MLP neurons of a small language model. Each row is named by its layer, matrix (up: input weights) and neuron, and shows model dimensions 16-111. Each number is 200 + 30 x the weight over its row's rms, rounded and kept within 0 to 999.
A block is one neuron, or neurons of one layer that tend to fire together. After each block is what it responds to, as a language model described it from the Wikipedia text at the highest values.

L8.up177,184,213,192,115,157,236,186,244,199,179,164,284,259,230,127,218,205,214,206,201,168,222,153,257,200,239,268,182,236,151,173,214,154,161,164,154,196,149,203,188,170,227,218,237,177,230,170,168,233,247,196,165,210,247,143,246,197,159,162,189,213,210,163,156,177,168,191,161,171,177,247,287,158,141,173,177,269,233,206,242,200,171,170,213,283,196,166,174,206,175,184,232,225,219,167,215
L8.up1494,241,165,180,221,176,224,211,228,191,205,175,257,241,183,199,199,221,194,243,184,148,253,171,233,207,224,233,181,220,154,194,218,186,200,169,177,210,193,256,118,216,232,216,172,196,201,190,202,197,240,187,263,174,233,215,206,187,210,231,207,260,196,209,196,195,195,154,186,204,221,182,246,185,194,159,194,169,234,205,199,229,194,204,153,259,211,187,255,169,221,158,195,262,208,205,183
Responds to: Number and ordinal determiners. Counting words that open a noun phrase, such as one, first, second, two, only, a, often sentence-initial "One of"; also hyphens or dashes inside number compounds like two-disc and 2017–2018.

L8.up1211,215,286,164,189,144,178,249,162,264,229,217,237,194,176,195,210,234,182,240,190,250,226,189,178,208,176,203,203,191,205,262,211,160,195,260,211,193,224,197,203,204,175,232,221,195,183,145,192,162,213,209,219,227,213,222,184,218,157,186,173,227,173,213,175,235,253,213,152,247,168,198,260,172,190,162,166,195,221,209,229,242,184,232,170,234,189,188,214,111,192,191,172,219,190,211,194
L8.up1476,184,232,216,189,117,255,309,175,201,189,195,227,249,207,139,202,216,179,216,221,211,195,186,236,241,150,191,210,220,193,199,249,154,156,202,186,165,213,166,191,225,180,225,154,222,206,163,234,197,172,221,205,213,229,208,176,173,177,230,177,212,138,215,173,179,155,172,156,256,176,217,250,162,211,189,132,138,248,200,244,189,166,143,184,207,202,208,233,236,209,203,120,194,244,209,222
Responds to: Pre-verb adverbs. Adverbs placed between a subject or auxiliary and the main verb, mostly also, plus then, just, not, subsequently, completely.

L12.up14,210,199,227,188,200,170,270,202,195,179,218,255,186,141,186,202,208,184,179,270,220,183,190,252,202,212,179,156,182,201,237,164,251,221,201,227,199,182,184,179,174,194,176,196,200,250,113,199,235,177,178,255,211,204,195,230,179,176,190,244,223,165,203,204,282,203,175,222,199,149,248,222,189,210,186,213,202,236,208,237,150,204,229,219,217,196,173,238,183,162,223,168,210,184,244,235
L12.up32,154,210,200,248,232,229,191,229,201,187,198,230,249,184,172,240,202,157,231,162,172,206,241,194,246,133,203,175,235,221,242,214,210,200,216,218,222,209,202,164,197,178,177,203,175,244,209,166,210,172,181,259,208,263,201,198,222,182,204,231,203,227,188,230,193,196,215,138,267,198,220,161,167,256,189,234,157,226,192,182,259,191,240,228,204,151,158,238,197,225,245,198,184,199,209,171
L12.up470,191,229,204,200,196,219,234,185,208,240,160,189,173,168,268,195,173,165,160,217,195,195,269,207,219,181,201,204,192,157,201,250,183,178,209,188,160,226,204,210,212,167,177,185,158,205,165,161,187,168,248,213,213,226,227,229,194,228,229,217,222,212,242,201,217,148,219,141,171,175,192,224,169,210,224,189,126,161,218,191,189,201,231,194,246,177,217,222,193,158,192,160,168,171,186,211
L12.up513,193,234,188,212,187,215,179,134,265,170,179,205,202,171,150,179,205,243,203,225,152,158,195,239,224,156,184,201,197,172,237,254,223,197,236,159,194,196,175,201,170,230,228,157,211,227,167,208,177,179,213,216,238,218,174,183,187,201,247,182,278,221,202,215,190,170,207,170,210,178,170,204,177,183,207,166,180,229,211,183,196,230,223,246,218,224,229,240,197,180,247,157,171,204,220,236
L12.up618,179,244,242,240,160,224,221,181,238,240,234,199,186,210,155,192,182,212,184,255,198,198,232,208,198,168,171,204,244,188,176,231,218,202,200,182,188,180,221,209,208,255,243,188,172,158,175,193,179,174,203,229,208,313,165,169,187,254,243,121,231,162,208,201,189,191,184,175,244,202,169,143,113,223,181,213,197,218,204,236,189,165,242,221,205,221,196,262,190,150,236,184,192,167,227,194
L12.up1285,219,189,219,222,245,191,216,214,213,136,162,235,226,172,146,239,185,226,202,208,132,176,156,270,239,163,205,173,235,137,190,226,207,181,201,193,244,210,175,215,186,189,203,205,170,197,201,161,218,144,164,218,218,198,220,185,166,210,196,174,194,180,209,192,228,159,192,138,179,168,175,234,153,170,229,227,228,209,239,225,176,232,223,219,238,223,232,247,228,188,221,187,225,152,213,216
L12.up1463,226,253,204,175,146,233,243,217,240,211,225,216,226,250,139,282,214,202,248,227,194,249,203,201,181,255,222,228,240,197,223,154,191,199,201,194,232,181,193,164,174,226,253,177,165,157,125,230,157,165,197,225,178,183,230,254,204,187,185,237,248,186,181,215,221,184,188,189,171,176,204,169,193,204,194,161,227,216,238,215,202,183,157,204,232,180,230,212,240,181,167,196,188,237,228,218
L12.up1518,252,170,199,133,170,208,200,234,236,265,190,227,197,179,178,216,205,180,207,175,151,214,239,202,234,157,155,164,238,229,170,221,176,172,220,222,214,226,172,164,210,183,187,179,215,190,205,216,169,181,148,206,206,176,161,228,197,165,284,236,177,211,199,198,183,220,167,175,215,210,223,190,180,174,164,158,148,247,211,215,195,113,208,190,229,218,197,191,201,163,175,211,244,163,176,224
Responds to: Slot before main verb. Function words right before a clause's main verb, such as relative pronouns (who, which), adverbs (also, never, not, still), and auxiliaries (had).

L12.up76,206,229,222,184,216,153,237,280,224,162,236,231,210,228,176,234,244,177,255,223,175,242,185,209,192,206,227,148,263,133,190,192,149,240,189,194,193,118,229,193,217,211,169,167,213,187,159,188,196,209,187,255,206,169,201,206,180,178,262,184,240,230,164,223,192,197,129,194,213,196,240,192,169,189,190,217,204,188,215,233,197,196,182,221,209,188,211,282,211,166,200,150,258,249,184,213
L12.up630,215,140,170,148,151,257,288,184,288,172,176,201,259,222,166,189,166,193,248,223,183,203,154,198,174,200,173,221,233,139,166,189,228,237,203,225,171,206,277,220,203,169,203,158,199,243,214,163,169,219,194,218,236,212,143,200,190,214,168,190,210,202,247,192,229,278,204,110,214,183,201,180,168,185,133,200,228,170,225,234,196,203,209,182,207,171,145,199,201,197,188,190,197,191,110,211
L12.up720,205,168,210,211,140,202,232,190,194,170,225,252,159,197,216,195,191,143,171,249,175,189,139,295,222,202,177,230,243,157,232,170,180,203,203,154,188,203,258,154,228,212,229,175,242,171,203,192,218,199,188,244,211,176,190,167,206,161,258,205,180,185,235,234,164,238,190,152,176,163,222,205,201,190,219,205,241,218,178,210,189,188,219,195,269,215,226,193,204,209,197,207,214,211,202,191
L12.up885,203,204,174,184,196,153,222,250,169,204,206,244,236,213,194,214,224,162,242,196,182,176,194,215,180,198,225,207,257,146,193,222,209,180,221,179,205,223,217,160,165,207,213,197,232,197,215,173,245,179,201,246,216,180,252,198,175,147,188,203,166,171,184,180,177,207,213,168,170,187,173,276,187,160,203,138,210,209,213,206,220,218,187,161,214,216,187,185,252,283,203,202,290,227,189,212
L12.up959,149,228,206,156,181,225,166,201,190,152,200,288,228,172,159,190,245,137,234,240,206,213,174,185,178,253,173,196,213,235,182,158,225,144,229,184,186,239,267,154,166,176,220,214,142,213,169,233,195,156,175,229,209,230,206,193,182,237,201,204,231,148,209,183,240,256,230,213,191,167,219,227,174,149,178,210,175,285,174,194,208,152,158,180,222,219,133,177,199,199,255,156,203,177,226,240
L12.up1244,197,167,242,201,230,182,215,182,194,193,173,225,261,243,163,211,233,179,216,199,198,243,229,201,210,203,217,249,222,252,194,229,193,206,214,193,219,138,220,183,167,223,221,207,152,183,192,184,187,178,230,235,185,281,188,200,171,206,265,171,189,163,185,234,202,172,179,206,228,209,256,204,198,178,176,193,171,195,220,252,166,221,202,204,203,220,226,218,240,172,229,179,305,224,148,197
L12.up1249,195,192,198,134,179,223,238,249,187,156,213,230,237,225,212,167,228,161,179,232,101,224,135,235,178,226,172,178,244,226,160,129,212,181,163,153,234,184,256,122,214,213,210,200,215,167,168,202,239,219,211,221,227,254,158,230,198,221,189,180,213,206,210,177,221,247,212,203,234,221,252,271,200,230,212,217,225,225,234,182,186,233,190,157,222,227,171,187,213,210,225,181,229,225,171,191
L12.up1407,227,158,220,177,216,180,205,167,227,149,182,263,197,136,216,184,260,180,222,196,200,265,195,230,199,215,240,217,296,168,233,218,212,173,171,215,238,192,267,239,240,178,245,218,188,221,200,156,237,218,167,236,162,187,229,218,146,260,201,129,231,158,144,123,228,246,208,180,233,211,221,257,175,176,136,176,210,237,226,187,186,211,227,185,207,245,205,232,214,197,199,169,248,196,176,262
Responds to: Determiners and quantifiers. Determiners and quantifiers that open a noun phrase, strongest for distributive each and every before other, vehicle, day; also a, one, first, all.

L4.up173,190,203,199,234,199,244,173,138,210,182,233,226,219,194,189,162,227,234,172,227,189,208,206,186,223,266,174,232,276,260,195,135,161,146,216,213,242,223,171,173,219,168,194,201,206,228,160,270,204,215,185,171,161,189,213,171,181,134,183,172,170,208,210,182,173,265,211,222,272,185,203,188,226,196,208,197,199,230,198,160,236,192,171,155,230,207,189,198,212,167,162,172,245,218,182,189
L4.up204,130,220,193,218,181,219,212,178,165,207,181,250,158,175,217,150,216,171,199,208,200,190,157,198,218,207,181,209,164,170,156,228,207,176,237,241,204,246,228,213,192,234,221,200,232,178,186,189,195,265,215,213,154,182,225,180,208,192,197,159,199,182,288,197,191,177,174,179,235,211,253,216,195,196,164,225,189,153,229,173,219,179,152,167,212,220,172,225,197,146,182,200,206,251,226,230
L4.up786,222,186,170,183,175,233,176,180,216,166,218,233,213,167,181,201,224,189,191,191,175,202,196,177,228,228,178,177,187,191,189,244,191,182,209,190,192,241,186,212,199,208,179,209,218,192,184,215,173,216,162,242,173,200,225,219,174,231,207,219,199,109,191,165,246,227,186,192,197,234,225,222,182,197,169,173,234,209,213,206,214,208,203,164,283,243,207,194,205,181,190,127,200,235,166,184
L4.up1271,246,147,239,207,164,237,217,163,253,202,192,192,186,227,240,212,190,255,209,186,191,221,200,253,188,216,242,197,235,232,232,201,173,219,231,237,192,209,189,208,175,162,210,197,198,135,263,221,186,152,198,263,166,196,189,189,201,212,229,138,209,214,245,182,214,195,242,193,181,199,217,200,221,192,210,164,218,241,218,239,223,199,237,183,244,165,215,196,194,228,225,153,221,236,236,156
Responds to: Determiners and prepositions before nouns. Function words that open a following noun phrase mid-sentence, mostly a, of, an, any, or, per, by, as in "issued a directive" and "$8 million per month".

L4.up49,217,169,193,138,222,163,209,208,212,187,214,241,237,185,142,265,206,214,203,200,202,186,192,189,225,209,208,188,246,220,214,231,194,196,209,202,218,178,177,188,180,206,207,225,213,224,186,163,168,174,238,191,217,210,165,221,183,151,201,136,214,210,202,176,130,168,143,193,234,185,230,285,224,197,205,176,224,216,204,254,199,206,226,192,184,184,163,208,176,200,197,152,212,172,145,178
L4.up507,227,153,180,204,172,220,187,213,191,227,163,226,164,237,169,209,284,144,175,183,201,146,247,242,165,217,248,154,196,187,166,235,190,177,190,222,209,225,108,206,214,184,200,216,247,204,194,231,207,166,225,243,171,165,234,176,201,189,204,173,182,161,198,156,152,166,196,161,149,143,230,274,196,169,191,201,174,233,184,189,196,254,232,177,164,212,202,207,215,232,129,178,212,201,176,180
L4.up707,244,181,242,165,192,228,244,202,186,185,192,199,213,185,195,196,226,200,146,266,178,232,172,213,206,197,162,137,203,222,188,203,259,177,208,196,172,222,183,156,179,185,206,154,188,204,163,242,143,192,202,185,208,227,188,228,130,162,209,155,236,219,226,183,224,244,171,146,207,168,172,222,163,210,145,170,158,196,187,235,197,211,175,195,177,237,173,188,208,242,170,175,160,206,227,223
L4.up1111,183,210,261,196,160,187,166,168,200,232,139,206,217,183,191,200,183,145,254,215,155,231,162,219,164,195,177,161,175,138,186,209,228,222,248,186,219,146,190,188,167,241,255,134,239,244,176,190,216,212,235,178,205,205,203,145,235,218,218,203,189,187,177,188,241,147,158,207,216,189,180,186,213,204,237,214,224,256,183,177,250,192,178,162,242,203,205,207,199,178,182,152,195,219,218,145
Responds to: Clause-subject pronouns. Subject pronouns (he, she, they, it, who) opening a new clause right before its verb, often after when, which, where or a comma, as in "when she was rescued".